config.toml
n_head = 2
n_kv_head = 2
norm_place = "peri"
rope_base = 10000.0
rope_fraction = 1.0
parallel_block = false
init_std_down = 0.005
decay_fraction = 1.0
doc_mask = true
MLP neurons of a small language model. Each row is named by its layer, matrix (gate and up: input weights) and neuron, and shows model dimensions 16-207. Each number is 500 + 50 x the weight over its row's rms, rounded and kept within 0 to 999. Numbers have three digits each. A neuron's up and down rows have the sign that makes its largest values positive.
After each neuron's rows, "fires after" lists the tokens most often just before its 100 highest values on Wikipedia text that the model never trained on.

L2.gate260:511440441495448478480373581486536444520493536529560410485500414564471571405443543529456472477500469504406530540446468399508489440577527423537394476523501522493485564459510498504589543509543504536475452488439480430491474430462550499501492602416570599542439436514474511549513425475470507550532371460447490496523475593474476493521499425456563541505541545525527463490556570476501520518467395616546520430470427537484537518518503618542543586457525430401512505528542571520498550490435497522524559531451527528506533421529514513506565545461454573453456496507479452526479550565509407465
L2.up260:463529472428475454530488508435570490453476535482553514545560461465535489490382509545496577521459501480447457460566481496497538502532506514454532490537468515385539507500527577493476402528507440511525466479568492443600473456495569490539439470534581543543491542589512533548452527441503462477489587445496610509536511494391464578424565427582594505507613506508570513517505515518530468575452518459438494553412542478447541421478464487465532504529511472344443491475532534521516473559484571482566556503502555455612514461539492455464509408502446538524473511567509525479467576530451469567
fires after: "t", "re", "at", "p", "k", " P"

L2.gate695:481514580535556563471470524430560469466493498477515592464400525505440505481471487460544547482500468541454526463470498494475503447514589522564424486463505493547446470514543488509467532533494473423588497470578479596616509522317447480591506439422497502436467562520542533579458432511501486511411483449681525415516556514450492479462471536504511577537434462372487434584510471495462647520517510456480490455465474488404452443500546479591479482490502457540511533522457527519499483564444561511460555519452497604468544472481518549564469453503440538480542459516521571542523501574504506434
L2.up695:427591458487438522498496408524571507451456510486478521509555489487449565451515511557488589527520468484484577473503499535452552569485424549443517501609561490388530549501477531546460479439471446510497485517544498515487578379459512452567492590455473548511573492401482519456587466455512422506463524491492493558481484602471514496393425518552540471439458479529552480502495519520407478580418515482493547521431473546510387614472501568497475521586472468477503515486481549479500392478458520512435476443553465519419523554442425534526467498414514515468463482432529456414530498459558433534
fires after: " ", "e", "s"

L2.gate51:554524482564540464530488499485524511558532559459503552492522524426488498472443518468535513513511433592479553531426515499506504477516447530542574551468533470584589442479382499515468539466370469533413430520505474530472401501495535505503455493458559496506451343492437524535488465466454449405522477483459490511593462389520414542430402458559550428475434481487544497546481534488434488492424471594559548426451528453457548583556595552518553462598492459477479451445539573493508554488564418544554549459500572466492418464570466583607572537442604494475564508494549480512671547495536443487
L2.up51:505485466447502445517415561502561524504472486499504452427406565445460452600490508442556477447520580426500497467479461515555471462553397506467517558453545563503500458459479507458496560508567521576502422478489516444451435492545455526617528439502456563545533337469571570549425530486496470412482537493479467548516464480482483602586511519568471598417512537390499536602446467477526525432454498496513521440604496433486415557528528505515557468541428504504486414437636571542492504469488535484430536509528577558444506442539413526469496498520421473467536472460384488453531460526462457505
fires after: " |", " K", "\n", " De", " P"

L2.gate206:376477524463448479383488476487511463483503529517426444441462447474489579575533586451408475498410533441500515483485564429391499490454545531527489387609592556538522539493538466534499511469514452466516411569520450538574499515477497487506471539496511485543430492560522553492527353415589518533511453484454455534513468582488440589485437491487610565506528532478532561549466483460506495469485448576544570508554521499487421522470519531566527519570438477512528522467411551492397432495512411413557515553459527519389441502571526517539555492595471535459446548423496480505521510522430432557
L2.up206:577483552535532428497446481591491498521498523455487437543468544426502497573534503501460418473539493493548542479501560493462441536573521443530473491570473478524567492530519562464485454495436512459515604458440447502501569529442513538461458441577507468452530616462480570560459525510511518513387494533522425458590512458487436487531503473441543550540361520556590509535453464483494405534585612551513489480543395534538525495568505528442542505486383432458465529513460489528670539504477546472444536542578553491453556506552536489523514455504515499428425439524599500516488541601515512470
fires after: "′", "g", " P", "k", "w", " K"

L2.gate4:514447440485498481429466501571402539571514498499533481583499564475515502438501461452545479447592566566402499531534506442467557545619487456478524477449507461451519492532577481478411424450506367458479404456534447522523502537506493407406514530490527475504542485477414498461420418487509457560549501587462574465505505526475532477514467443490588456463483446459521455544420471434487459551500578525422497455450562635484534529481558471446575532528468555574556491416623447544477518478416393519554476459515546503465556549473627470499505473544571537554592448499478492494520473520588408536
L2.up4:478510435526511538476494527582409512490447486468538485585499571550528506453461459448480563453486478595508485528523485418451461482468444518537586473475546521523520455591484518459654507502532547476495479473499451537479583486511553508575414538531510512529458495557438552464494490517494443596495395435477603525504437544482448545564518463575516543614490507395490499510634485553490380562523478520555548494537413445487444608491424459501417443486414424544440589541499518422456527490456457451454573547533554495482517497436495500455487481527458475555403427456515553458467508491379523495
fires after: "al", "age", "ual", "old", "ant", "ion"

L2.gate78:447468433497489461608535531564550508487501524479509518487521561480561458629596556565492453540512425514391540522488553448523558507520511489545468547540552459522444457508479661518664521448478497530456407598554439558482542500484546413526515525480512429538476518487400547379511382387455514500517504470530538442546432582506454526475460459527536479554549529516504552565435480392494528529497483550490522446494576616494495417407521435463454586487517508428552507412499474499429542543554509504494455513470492568434523511491520475488435581549495472499532512478404464478501496425498515555
L2.up78:399416553513502434535522495516532567450466451492487412440507558448517439596576514449488416443502518550447478522458542527522519496524522443503457438480513469505472529439436572504481475507471519517481463506514386495429397527487498439457558477517588519426533570504504504453535556487461554495431497416525574497454577529606491495559480509497457531511535557403490561561494600476583475467495498430500432503597492575469459484405593563574527481472498500468468515550585508487512529592481523473426547495557487479600558528529554465612525450532515544545451531474502536463440480445596423526
fires after: "\n", " |", "|", " "

L2.gate190:501509510493524605458474514525441482564533528467428497491488398498426496516523506491503544533470448555441515557422554480471402565497512485535609464526522496452553451507513512622575470573461499568502499543567446452526535564453572477537502501607568477578558380514400454446566335473486509586550557481403449493518475477488525582482555388528531501456513456577499502545474512455529462474467482438541544436507525498458518580461506502499502589561524540453437473490478514478514497447527525563501451512471524547509476514573519551475582547546527505534499531568536503508546473521489383452
L2.up190:509520506589433437480429486476443438487566543496519475455468521527509478504563527523474498514510521501428543509514479535495473581478452486480490457538522589469485632536448535516556451606526521542426438427440591454560487393508484517464475544543495538402481539548412446500474476517420469538480484559414486589565556509584430495435560489530510528547496533444486463487558616638433585564469439524433424482475522507446446543555503520449535516582505493472401592463479563486528476484435568489565488606463464546493510455593605534456462458549412506489457475540527518449510486584459406515
fires after: " all", "y", "k", " K", "en"

L2.gate191:516513442465524511505569504482531468547511551498505590506511507491500452447432466446410482457459549504405565459478653511492393516545461469506476447551479470568505488468503475534380470512504471418573551479536532542500436518583525507448530531516532494592467528609458525547533422532414433490551462411533529504530572394488552556570508576505557496515495486448513555556439445464505489474490341514544553452497474546568489460566547542525427476490540553563530489415500485435507460510475489452468479519422496535549532502434560488441485524466495434470446475565525447470502424624519521437
L2.up191:456527545549541517529494511532524512496604517525466551432424486546435524591412494416540526495571479504447511451518569428564405437506429457512507464508467527517488493495463454571370509568496437470540487370555460522487409319429506490419470457523544522668508453479478452526530437556584529509461502527521495508493468538562547521495542522495469559476525482545512515563426543478472420436519530409506530581465383421520559448556504529478501525463470563513504444499440545383442454559510508543475470560528454411446523574435525444458511497471531516502560524466529470540497506474515570468
fires after: "\n", "==", "==="

L2.gate222:521516405332540552504499479492507513413509566581516601454438498467531467595462440432537476500521483495443560559512446499531515483484549517569416474454563484483479446495452510602420523526478461566499452491449460570504474452459530386497544593526464462526458459473514486493592469481468493431522412547482510450455387573518415554564475459457520473576579449527483474510448551544383523457510564497443455502419461534523530450528512515437493442513520511563647502437434422522463468526494360540506492508484636504451533528512481540468535487489594560570551489429436468535506441479488478439
L2.up222:573512527504492467559545560462478551546518475456452429449513586444537452596500472449573444515469542480429421476552527371494419488588486486482471454518551508441439462571467477544581508551409491477496508551572448560452473494481482493533558464447521468484461547470540418574498490468500503526495491536404468529442442346477489466468482518499440509531430523546481417500454518581516522567504468420502528521524569510474494471544460492511474475497496543492547417568506586441510483510553671476476637507550559487449469537480332529506430409484585455430506500441395494563496397447496490523
fires after: "\n", "|", ",", "all", " gr", " E"

L2.gate508:523502573486370501513507534503463470458526479449509623480404540512438466535517478527479508492620453433480516534429442450494494434523494455591520511522535506445521548499490535531466514456483488537513482477406462538489498524469447553472491540481542573584531557539448469514516467442568473474519446496560554440535534474540474498464607490455502433519575507462580551461492591459447478476448494461453534445469599521424499546440492481546552592495444495500606512508504482448609385519477589552520580545569548441458485464459584523552468505457469588422435447592493463517528556489465551484
L2.up508:561533540517494462520445438420466523471462499446499586486473439554516553567510417426460528484535540497490521500529504465556465495488498458445516412429475501514420531436524463409491473529344468385493542572545390513495441504470476596452571420505450520462531554545419434402514486529641557419530533470449543381434552508537487493541442467518504454493554462604480507553473479563463478540499458500484613527480441555504557511393565518496500533511565446449533451449498567447531390539481461476406514496548485541528453502523446489495477565515560548544552529546530523625551617578414565570
fires after: "s", "y", "x", "ch", "m"

L2.gate420:479453522500531485436496491509531467493503550519518498478453555536467425478588613563453456522524538477528532431460609377473630537456464547554441430564481536444535502453504577531577524527480534537438490528555476507532556494419559484514524544564479548604535584502450463508503405491470547461550487482464475583606482535500428476505512465499537537476529431471452458456510518503507495460374425466499534436459454483456439489520532509587472465444532453479446495470513538484475440471547567432456434511471462408429574592482447572518460498518521580453576489509500498469547538493547586444
L2.up420:468445470492557377518498487445526513554537435508500508511389468488488492486501489413413505504430533467427539525388552456503448532546446497462544454418536378498448439394484471461495431517513420577381522480358508527343439535491483449479495450545550453507489486611478623642489506506526463479498432495482537455491477464546561520481598474562510565499589505497513527569457489399499499546539452457536350491511458481503521453488483565492484515504536515540424506552442504488613490450465497511456528447523499435472387508457624424460492504503456503461530436498524443476491547496459558474
fires after: ".", "|", "E"

L2.gate92:402499505479438544501597503547538481470535502525513466445444563541520460558459467469509476534575499519540490435485591421508488451518544354490460523467535515517491485535569520466508539527564500443501517546466498499476554530406552482542464521461471477437584526524476570503449404455545510497466475502506553544473545524476345505580430488544487632456548563400587494541424571508415481451493523483527550498513558471571523564527619485434461553387457450515529520508559595556525495536559582464501509484584568530495490583615537510519570374502419574604538488528482487547491496417473496467
L2.up92:500520454509451477472464582482505496493520487577515459566522504583503535418605515542483495516484512499444364479526577504521513481437530493517505556454509504520434425520476547533462498510491433561536503489499603433530544468456504559414527545540535583432507564501451528497527586505515493557581416421541501593512506565481458483443504459484566450493473491405428457507524593507427562455437332449353473464507555416504367468547494477434480468516477503409552534450502502458455469469452500459461435519511595471504527479454487513506510497469523514408623497486506469466504477489463393471
fires after: " ", "\n", "|", "ke", "P"

L2.gate177:517551491523500419399448463459459428532532517495358497422538529418414532540518516464513541484546543571486497428486564498457472509446536529545512490530534538454448480595564431518488552519452442535550527486440399429543441430418497507521520450441449537517403461485582444490557419600558405542479482452499575492506547453420464512467517511530537607487501509376459452504403505512492566566516470365526487458539470553523518525580534439467485509415511464467471440484434456446536489494560489488516463527519541497561437528392496421534488488544460465549430476544435486511464457500494604422
L2.up177:502481472474487449551461493487497517558471452579537477518520544415490491498441581523373504535552503506618499540536467538479643537520549485492470601572552623496461553530521462521486489569446518480517501454445486503462446504580467517528491509454546507528503580448571554636529550492530462551537501491451525444473587606497512545430507517470438527482503574485512522599452475578450535575464384474459489468471523479555524509447519489483550483409459431492589419562456516599528570557499500520423464479568425534430413483518449552472453539573462401408466429412502458481555434413539465505
fires after: " ", " (", " |"

L2.gate350:472374539541482585540536474437549539471538562524511572548525565507460563476476566526473477403578593475503475546431555374493461439562511436467563418417449506539505440512564549546528447634473459499539506473535462505536435457518549456501473514495607555512529469519545550491427424523393571550487511468476442608593489493447552462481488515425417492468548556466647368502490518500521438520472460444506472455470548495497432498517524427479452543480456516500507546544530510531532515454546542497582520484457561592512462479441471513519548532619503505471441509566505527536541574555499497466
L2.up350:449623495543380480496557482535540396502576520504518429477530507570490459501377544538523439474505492536549529517548501570451447504481654495446464484450547446493489537507534462472525444497593449539502453443457476453522486397537507489578434559432407512567525485576483573527464484409559401422467553460432462562490501559466505475489458459497429491488528568462518601511412455491462545454449484460465547476466434503489545428538447423511374524540527458529490456450442567500562475370471532435494537469476516452581515568446426602509452525497558581561481519533506553494387429447498487558
fires after: " ", " |", " Re"

L2.gate110:478499490495503554423541522469542420411597507453487496395652534522628407571517461560418522469451446496561472536442536450550541475485501527497459401500539445495483435591482556444511512511498498517537433473587470555506464504468558491513490496476572472596495586479478543455579426467473548517372619468472481435653507525522532472512508512526488474492562515383510532514492522468530534439500428482529510470547518548454486485574515421585492477375480480485505522507458565541487407441500514519534481521537578588580475498596523491467544483518538515457477520595519434433562577452458506541
L2.up110:532605405484461442520453462495441472412531428511444517598531511540510472460460455504477466429572382502507501520491603486496518463579542546457492436468437484361547445472497549539520498421473422433531486502522534502501424437552483485447533550571430438506529454503490568414529436453528486595465589455466377519519466556504529490397604484523458453464462400536478501431514511487358480471477465498444550572476494499607447542586496480504410337484462504449482434502496469444475459458481500446595484544433531469492564593477515603535584566510558555508529428511557518543474408527537472493
fires after: " |", ".", "|", "-", " and"

L2.gate345:505519522540524476507637493491583479539523460445532451469544516456531501517474546503595459495436497465520498463480469422503464490511519524484387572507533486468520487456560589555456452455487450470583375502536512535490514472464530438565506532454501450546449510459534487518569522372495556483435574535534397564495479486373524544453437457410434531483542434563484538558489530516491484531481519531443487527567435507413460546549449499575486435456496449523519371423561447501569453427542594494359455468480547599438506527545514619523576534530536430483591520605516374579505535424474499517
L2.up345:521487454475497534523477467530495392424497582536585441487611478475566551450431619570577601449499536387599519509476600514505480472495513520471410554436566508484471565555427427538458519496505502489570451485564474516532527401572488489553502516515463518534504525433527558501480461479538508488426401529516430452531446536511512508476442566473468546476493539445502435431492580553389515575426504496410540524515570446514482525533459422472469527566497482457423529440545486654437566531414488479440507500526559453589532603522460542461620469478574470490586533492459611527431468562446505523
fires after: " ", ":", "-", "|"

L2.gate490:496445457444532609507511500539501548494505458537475504511561481537531554506531374491481546481530478506575491534483524457555532466477566431456445521491401444429514503529550552520549446551470467483471445573547560446513519461486506447488553482432497510482520675510491624429511468560505518417430475539532561418466408426455551487427539570530425447503496512567464538572500450462439495517489453434465453568521550555409603420562426468509536500441411486521603476486476489534502551515500481502515499509442533535473429380469562539541414408464592484481476582451475503498559471506506513480
L2.up490:533458547442483489563500527485551525542573435496546527490512482516511448344438583522548492545493508577516518667517433492522519467530517495431429433586456510463513474520512389469418454469525457498423482542526458467428488546421519462500512454534526581498577547596505456452483438410479452482494529460521445454535555436420440571523522519451496420521530511519468491532446445543524470484385520506491441381504463522492620442453518551479483477514498480488496426508499471471520484474574437562496468579527529479536549502455505383465499454520476558504557519573483639484515492464495395480
fires after: " C", "il", "ul", "an", " tr"

L2.gate511:559577544478516513474431504621494470566517561430444553430487502582540449461421587476490482445534500533484443552513475420359509546514480545481447505468591421534561510454513563499514541543433516519558528458496561457527462395493552520510499528526535505587452410478467512556537403489496491471364545450557495511485475506610551508565501560590554559493551547512499517509453490446486475565513518475589537432464496508589531490489620506464422557542477491552569471561515612499542483515503470473534559456512470502471547511497439530471509435498549443491441583573571417432503541532516538395
L2.up511:489494535573488532500456437559568483512431464519472599518496548480459596515489483461503484525646531554504466518599498524470559476461556533520504525474496548516510547493502505505425546571457505557460544451549498448440515417513504546397513533561507495591522552575500469588551540498549492477433464487519566482473460493485556492540445527536508479467480458536471447369528464508461422597459505510483383501588458484578519573494506463459555521487514440476507451569560556495497461556448485550456563476526543435459571569436533493564469478600509550487478499543637394453533506408562559508
fires after: " M", " T", "th", " S", " ", " U"

L2.gate440:511496530454511506515494508473480496401495553473558513533580482513475476502523515525524590551490407497569552449528602450501622580520486543466552481594604460477554361537398534559492531514420527471525491567466517599466574492438526512527477510492461501590511549423519438456535454485462595426500451485479629453602486566394465489513621476556551489484459434464510554506493426419531444530477464514490541488478558556522505509539503452451637617524414448532462442517470515537478488634576587457466530510506513461443547596585482512468431516514494462416558401498519490518510502549468542484
L2.up440:472517476472532442449551520489530608473460423520551536446574596480486462534549552471543526462427460566484552508534480480485509476386525644480555498531479368483606430425520429458481490503482480534508520453417494599469508500517446457523582492573454462456451498441556556486521531545547480463568532439432528500577500580501425509493554587549527530450458485504438529480527529427538473559434455547471535460499506473562498554506446470448504536476539483497500504540489576612493637561522482507524441419574361497501544573552351430463594588440540504449503481493545568531516456451416561460
fires after: "s", ".", "ed", "ing", "ers"

L2.gate687:442496472453527445466493574467434554509503476507470538569490499492454570530619525469519491481500433438538474536470485366521559562462425527454539467534521405443585444439556527619521523461411537552513460552440512557575483481497585503458421568479515504560614455510413529555511541486497500442544510428477537483547489435552468524599435469527530539420453410553533497589496624476497505545534456509442491514555452524433429519587542473498543436520416439556543441549513448474512433478559489438451471534536550548462419490495436615528549530402554472457542491565544508507566547520516409467
L2.up687:545446596504557442469514570463490450424535468451517436504545529445440494556538536484511493524624488521482496538546488435473575377483488507445519456537427449489505446527476490507455529427563481544527570493365508484534506503459434477533491431472568424564427461561575477544553474470523464511509388529610436511475542471380570403464451526429459477477516558518483566509432520498480485405519490453595470433439549518510486558621526545596528508499456495566568434510537533536441448510506516536436517469498524531461516507481531452540518498517486400638504417474497501486597531543564546545
fires after: "s", " S", "S"

L2.gate223:484483481611432473505570551509490494496445586476494530457634477449572529544462493521543433367507391526505521569475522433457466483553485483566474342474587528459564459609551583485562435540499482536578482598503429480451428511511583467534516510465498493555462478499511490548422481467438504508499463476514500480574534463586465418519468523501464572544450545463591497550435577376467484462410472445602534447514520567463543533600586531489443470444462488476580465545506525540437447575609542485483562484503588502494380519495470544534558514488549459484392483498488498471522616501501593435
L2.up223:488472509564517492561645563551481510565475544602552579510454553410408441469473540526537542460513414516534499413510592472458380546437600407527461530453488484502588514570509596473450451533453521425578561432529451536437428537453462379528488510554431531526550365447570521478512487456495449492473548483531427504582419505472407384490507428490462596498557511464557477456464524521491450423549519502462462408525539444451527510551430514466494509471499486595486492500521475448542535471475468460552487516590567460529575446406591528499467468394509478466576450504510495567497571541543495376
fires after: " "

L2.gate515:491509442552521499403574474532502504564543529571531496422505454456427497427488389406465450443605485559475491506502488449508589469471492422517530491477609538572578437533507573520486419518543470454459510560474468467470530487382535525491407537442538466527583471518489519425518479454462532518455437495570566520512533452498454587467458543470555491479549468576510488533456602529487494489524506505482479533614610536485478625504561469466482491520480453386516567520513507508467574544455542501523476574417475573440533597523540489545450470491468459441526504569594566466587476382535470453
L2.up515:505540442579566499485550518524547491564459463478451445445457505484624425523471504519563389450493482500479550532496457458510490544533542528398430506514366514499547624562537486550535419503579436545401499452464498510463534459485524446449499511453476571550575422500501521484558577468445517471563497473481576523508401470457454532471554488455454559406465461477521482464498533561445547553499477517504479487542458440491572509501487519499453486457581484482585463449580448523587567459536524552473496476504575474450599520391595489457490474492475512533517577563484429502617475460568459408
fires after: " ", "\n", " T"

L2.gate380:436460517469584450497517543467519547560567545497453534519493478500431462396517406574515493503490465472548540497535576399461479391545526374450533501552516570491567492580546586486566417577570429502431459614404520550584425508433486474508515537455640520530530515529501487538422450632512497520507533433527447461507525499449399451468531468426502450474466376534570510553452523599494603500481497506532492504521491468504463483491462455463473465511444484472480495454491586533522467529528574454517528529471516476520507499496525585567455402505415543531510481600479416503505477507551522442
L2.up380:487476490428442530486474481446463554593503480468510453550486467519517504464507643490541476509573405508453483586597481445466577504528440530437548444495464474492517548516496595594502473515482589504490510466484640561495509519556518484521530550519557407422480447469498469583472458494520488451470515476432524410375552454489509481520479473493558438505477447594582508479487401470485388520477500550503512449514482593501503581583517379523528576520525471472563514452449463466458609478459475407572493467506518515557578582557475578622481398507607479551441476474415497608525465530497463481
fires after: ".", ":", "#"

L2.gate438:487556488544460527483605548481480474523462523460445548483575487570466413430579520530492525447501445434486521568409498395461519501573596465557506500572570532422514464567541520532513476558492481422604507512505476509511444506494555392441543534456506549529541546558445515430478445480594534470494570493544486519532550480454517543473479477467466476404578482487494457601478513543485539471507609529582489453422568586473461604431477541478439535492537533531545467482450468375524359518457440609560529477459531539508460440447510494436537512524597454517566442473507429606479566491553614484
L2.up438:540474490489465405456460523576487458520491461476493472550472448544535537477568418466537576499457503536446452479465492444519467553492415591636463536512487502616511528451402502589427648457462526488440444510511533518499507469454448482387520535509617599523521467415507526501452494476492483608473505495427443435547489519480557540477576544527514439504431450514503388463584550525440512472451483502474445538537484574458383555442462469536524416537541411583555605523535562489517454514375473457497535453505450437543545550543432479517459500506537441450612418449452480518497540482502532494
fires after: "y", "ch", " ch", "lect", "ist", "s"

L2.gate571:446482407447473544458390461573512577412468500529564438489442507496315502524470495465529472468488544534507533434593471462467539466496480412496450412638446456501579440446496560501456507626406473491417583539494513455490498485585521405503527491482546464491539581554539528479381474506471510429569456466458483507495478455340459405523513560520527518489414520559426531421446514497401459526500482589479481501511431585517501424492446502463501426535401507406415495528520447530499434544494498484478516416517516497453523517393520471469506575445541484480462517512471463431519502464493454547
L2.up571:505533525486548438458507496556505431517510411498576516399430528586523371425464533528492444450448469519571460512496432510585596430490511491387440494500513474473489514457515541544553521495470547516453580517503483585437475516543535490523447526510524498477574432576445534544412495454489570475518514499541569443621524408468503563586405586563526533558495507438503585436513561379419453481517593463500519460471493486480457474494437442544596476537593470580529426483420528524577481494416437379533520526569529503490534556527450500541556477485496516448405565491558503491529633456527592405
fires after: ".", ").", "\n"

L2.gate43:595545598552471535547431470469451511582494580450511530501487531507620506520445489456542465473549380473495425472496451416482394503549500485470508444456531486473445531428481450554547496517430490566506497527493441535450512448457458562482415529453550515544486528597497553506509443557523537544467487572456454422541522492494436467553448575488516578477471549504464515548530495410518589551441522410576494487396453507481487467527503498460468555512602464534524461595485476583561515493516453541537597567560589478509438416433542614554607422538541481555525590547579488536598563572503561475
L2.up43:535521475552497494547437495524430518490617437426552534486546465490511386543517527475494595561511529524477459526503435505410472546418603512501477399503519471487537471478546495524381535493414471377506581453517453515470571607573466446507562493520553542506452498502523533425519477460491544475511569528423435439524589407398511490450495551505464576536444541508469567485491462595505513621428512538607499549474428454493513441484499552507471536533547512460514541477471457529464484487542509520452482517509535403376583470418561504431462557494486465567613424470480551473531489548459503526
fires after: " ", " S", "s", " m", " C", "/"

L2.gate39:476540466446571531463502506497509484564496522493513505500529509526460504536504538431440579586501576462458518507430537488392415488497557430539412529471532453529460498613597606511486447517451495505587457513417470426567492436459500464469426500405627450543513448530465496520559507477458460540537386528526350534595524467465478577461470478522468573573598482568502525472456481502502553453560462551472422482474521538453470490482458547530514585537470554542416420476480426458440439467507507543625455451503527595482579402492498482532476399505510455468540437565442477582540474477588430570
L2.up39:469563503454520399383529383469567424593506454499419478469554460505558494555537542406414504510534586584360437454550603492533539459376542404525467499528561513560516480545537459537447506541524534539530546565531446506550533513566454449503592408452512559524524546458556427572513464543521451494627611494490465524585459483550441586430444533530532509499459503462509539476490478535484458507550485463517464542500439430457457506515549470471476483510518553584544525521590433408477468502563518452551501501539515518498491522534461491545435510427500468448526530545465387530515502412514606508
fires after: " Gu", "u", "i", "gu", "th", " Sh"

L2.gate652:523551494484458507457443538502445487620348470498437488531632416521408543417542466464476572520506492539393496467446526508516466472571536475560493523537487491516484521565575548450526478487523493498535538479518542499545532503454499533519456636450519512538485409473513415389408397557515459500590466517568521429569531433637456590561482497505565564544459464493420421493433468482469546452461494491494489411533478542470460546523468415465452602543468614425609501505468517494557419540491462513581471490498424484502542467555554487533567518490466467427558517470450434537534519487419453440
L2.up652:508581496599508463621470535474528459409541619580478522457522513508561571472464366501526506449502514520445429517520488438453496513500513487533486513498538485480582546529471492519463470363504456656516534436556397492469471491535510552458484489517526541404500546608503476491520505585543542470479545586481492501531474377518501462507399555500548477470513526565497489593512600510526500441477517483457410584468531576578499461446483529585577534499529453557445455481481466537559532520490503410501398521595522448542483589468511482486577478421519600522451479488590532491535634511457576516
fires after: "k", "y", "ing", "der", "g", "t"

L2.gate187:496462479491462427481450449596488553538498495492518554511458566511468520502546563460532511491482513483465503526521543500522571517521515406595518567496598487570439510428416439498430507515454532419536475465378588479451531601454497476542481503519540490432574477390504531507495517508563506479462395615443490474560450482482526527483466474412560469546454493496521597554362531371495502564534588589453516511536501526428477525510551472510552462546556521546566499565544416456492501489534506510528523473519524564554432452532545548510442549467578485444582412518450519408631498499536461470
L2.up187:488481552540492510468426522585468567473567478410507519483470498551453494472503494389398304469512518461567497574516530513457580498515395513562518449556502604456484538484435487527513599540478460521523523474502569481478514428502520548499495480590436518568489419469557513488410465503556556484489487534443510513517557468491494479535499512456442525443516460432543476448443486539458446518492450413481436401507464314440524526540536470511489461528500522527510481483558500519492467453593568482485559455450409532464541528528557440520600426505519599579488505405504595481595556416479527560
fires after: " |"

L2.gate487:459489398499568506436508591453544475605419503481492515562554420494467496474523495541455503466535515516357505574527546486528590544500455442459413438453465502413541585538502603468485446523483481494447501544479489539571522502456509510483470510452412560478457465507434520446463530552471427521589448462444518474594502556524416577534479479436585548469448495586498488556476455476518432507490514533502543584442420564495470583413602454436584537515475452451422459454523538508507469583418386477505619425442537458571593461466562518432402506559484503411467439487509485507504459592482509451
L2.up487:431567424483544520542396504482469427493568443422546526431433411582444439480557464563537455458504475517436481517551445460438514436569480482390444372525547498383478429501529556544509562482532466521605488504435495528547483584493493471495498519475531541531499520579529444504508488496524558543481519503494447448468522500484448505547516419505403521539550491528518570516458489492509528460488538497512518519475493506614428463500530579589512518522626537540501478496428491494442506496483511432643378557490481472505543524477462493492480508444451478474498429425439494534516472542514595474
fires after: ".", "ice"

L2.gate25:487454385482519532478480433510400482533458587491461487499529564505465466430521499475482542537594605581491494398501525472495488513526462469524489496475526383488526348500574571487524506506444482368567571506415490452506421481524542427496410556522448540578474478588524534417523430498519522472454427547496575535465434550511524519554526450521559473543536548531531537409559460511572502533529458492523535364541522505566446563471512457496444543466437410488508504510526526452495529488531439456521577494545482561539488567448471473497574545560530469472498524573556445535576512446439443510
L2.up25:584551481456548463442510612479495442469484458441471454510574599585471537452383464433457543419381512529514485470479566519576561488506546473504402521419565448473500448508476504438563499513447453506470489482500567446536509502415510563454464464553490492472507515524461540519417532574562443530454514549588618495573471430511523528536542548454502442552429533543486524489513535609536567401500441409497453456462542525413525544583502532442439473459440508464506525576555487462483461429433500500410509524448489516484573404455577591438538526469473484488522416599511638518523398463512562561
fires after: "\n"

L2.gate579:495524377466481593497532487499405418519569545423481445519414522624518507437539418401557564413474414410528460429475502314430499514527509424586516551498540479527468510474577600501502491634473432524485460478495481490433465507439541546529518538468469512463533500510544499515524451447467527501425528508407485406531528511492509442515555516499607509494492478482447441518516608544482534425493589485426423467502500490434452467506579455392557579540518432504498553542422497408454474558504497532499477563536437490515499588437468579494497581526534445472580514526456442526501502434460491440
L2.up579:486442426660511446429503556538501532530431570417484484480535483506477531414490468502347479496531488544558554507481495483481493437490540500577545438509518456503497551458469506485488398496502466455501466482476534373536495513539459551572571446480479467409508523605464587599543556547509504527489442524549523522559528462577531563583399562500556481478506545504458457505554557501455560464503514559360506626488565595482498468468528548526535559449559525513537468478426454526501432487487433506462519567489504582568502556538523520466517567478531494575543439459392548504574499509554584473
fires after: "\n", "c", "z", " S", " ex", "y"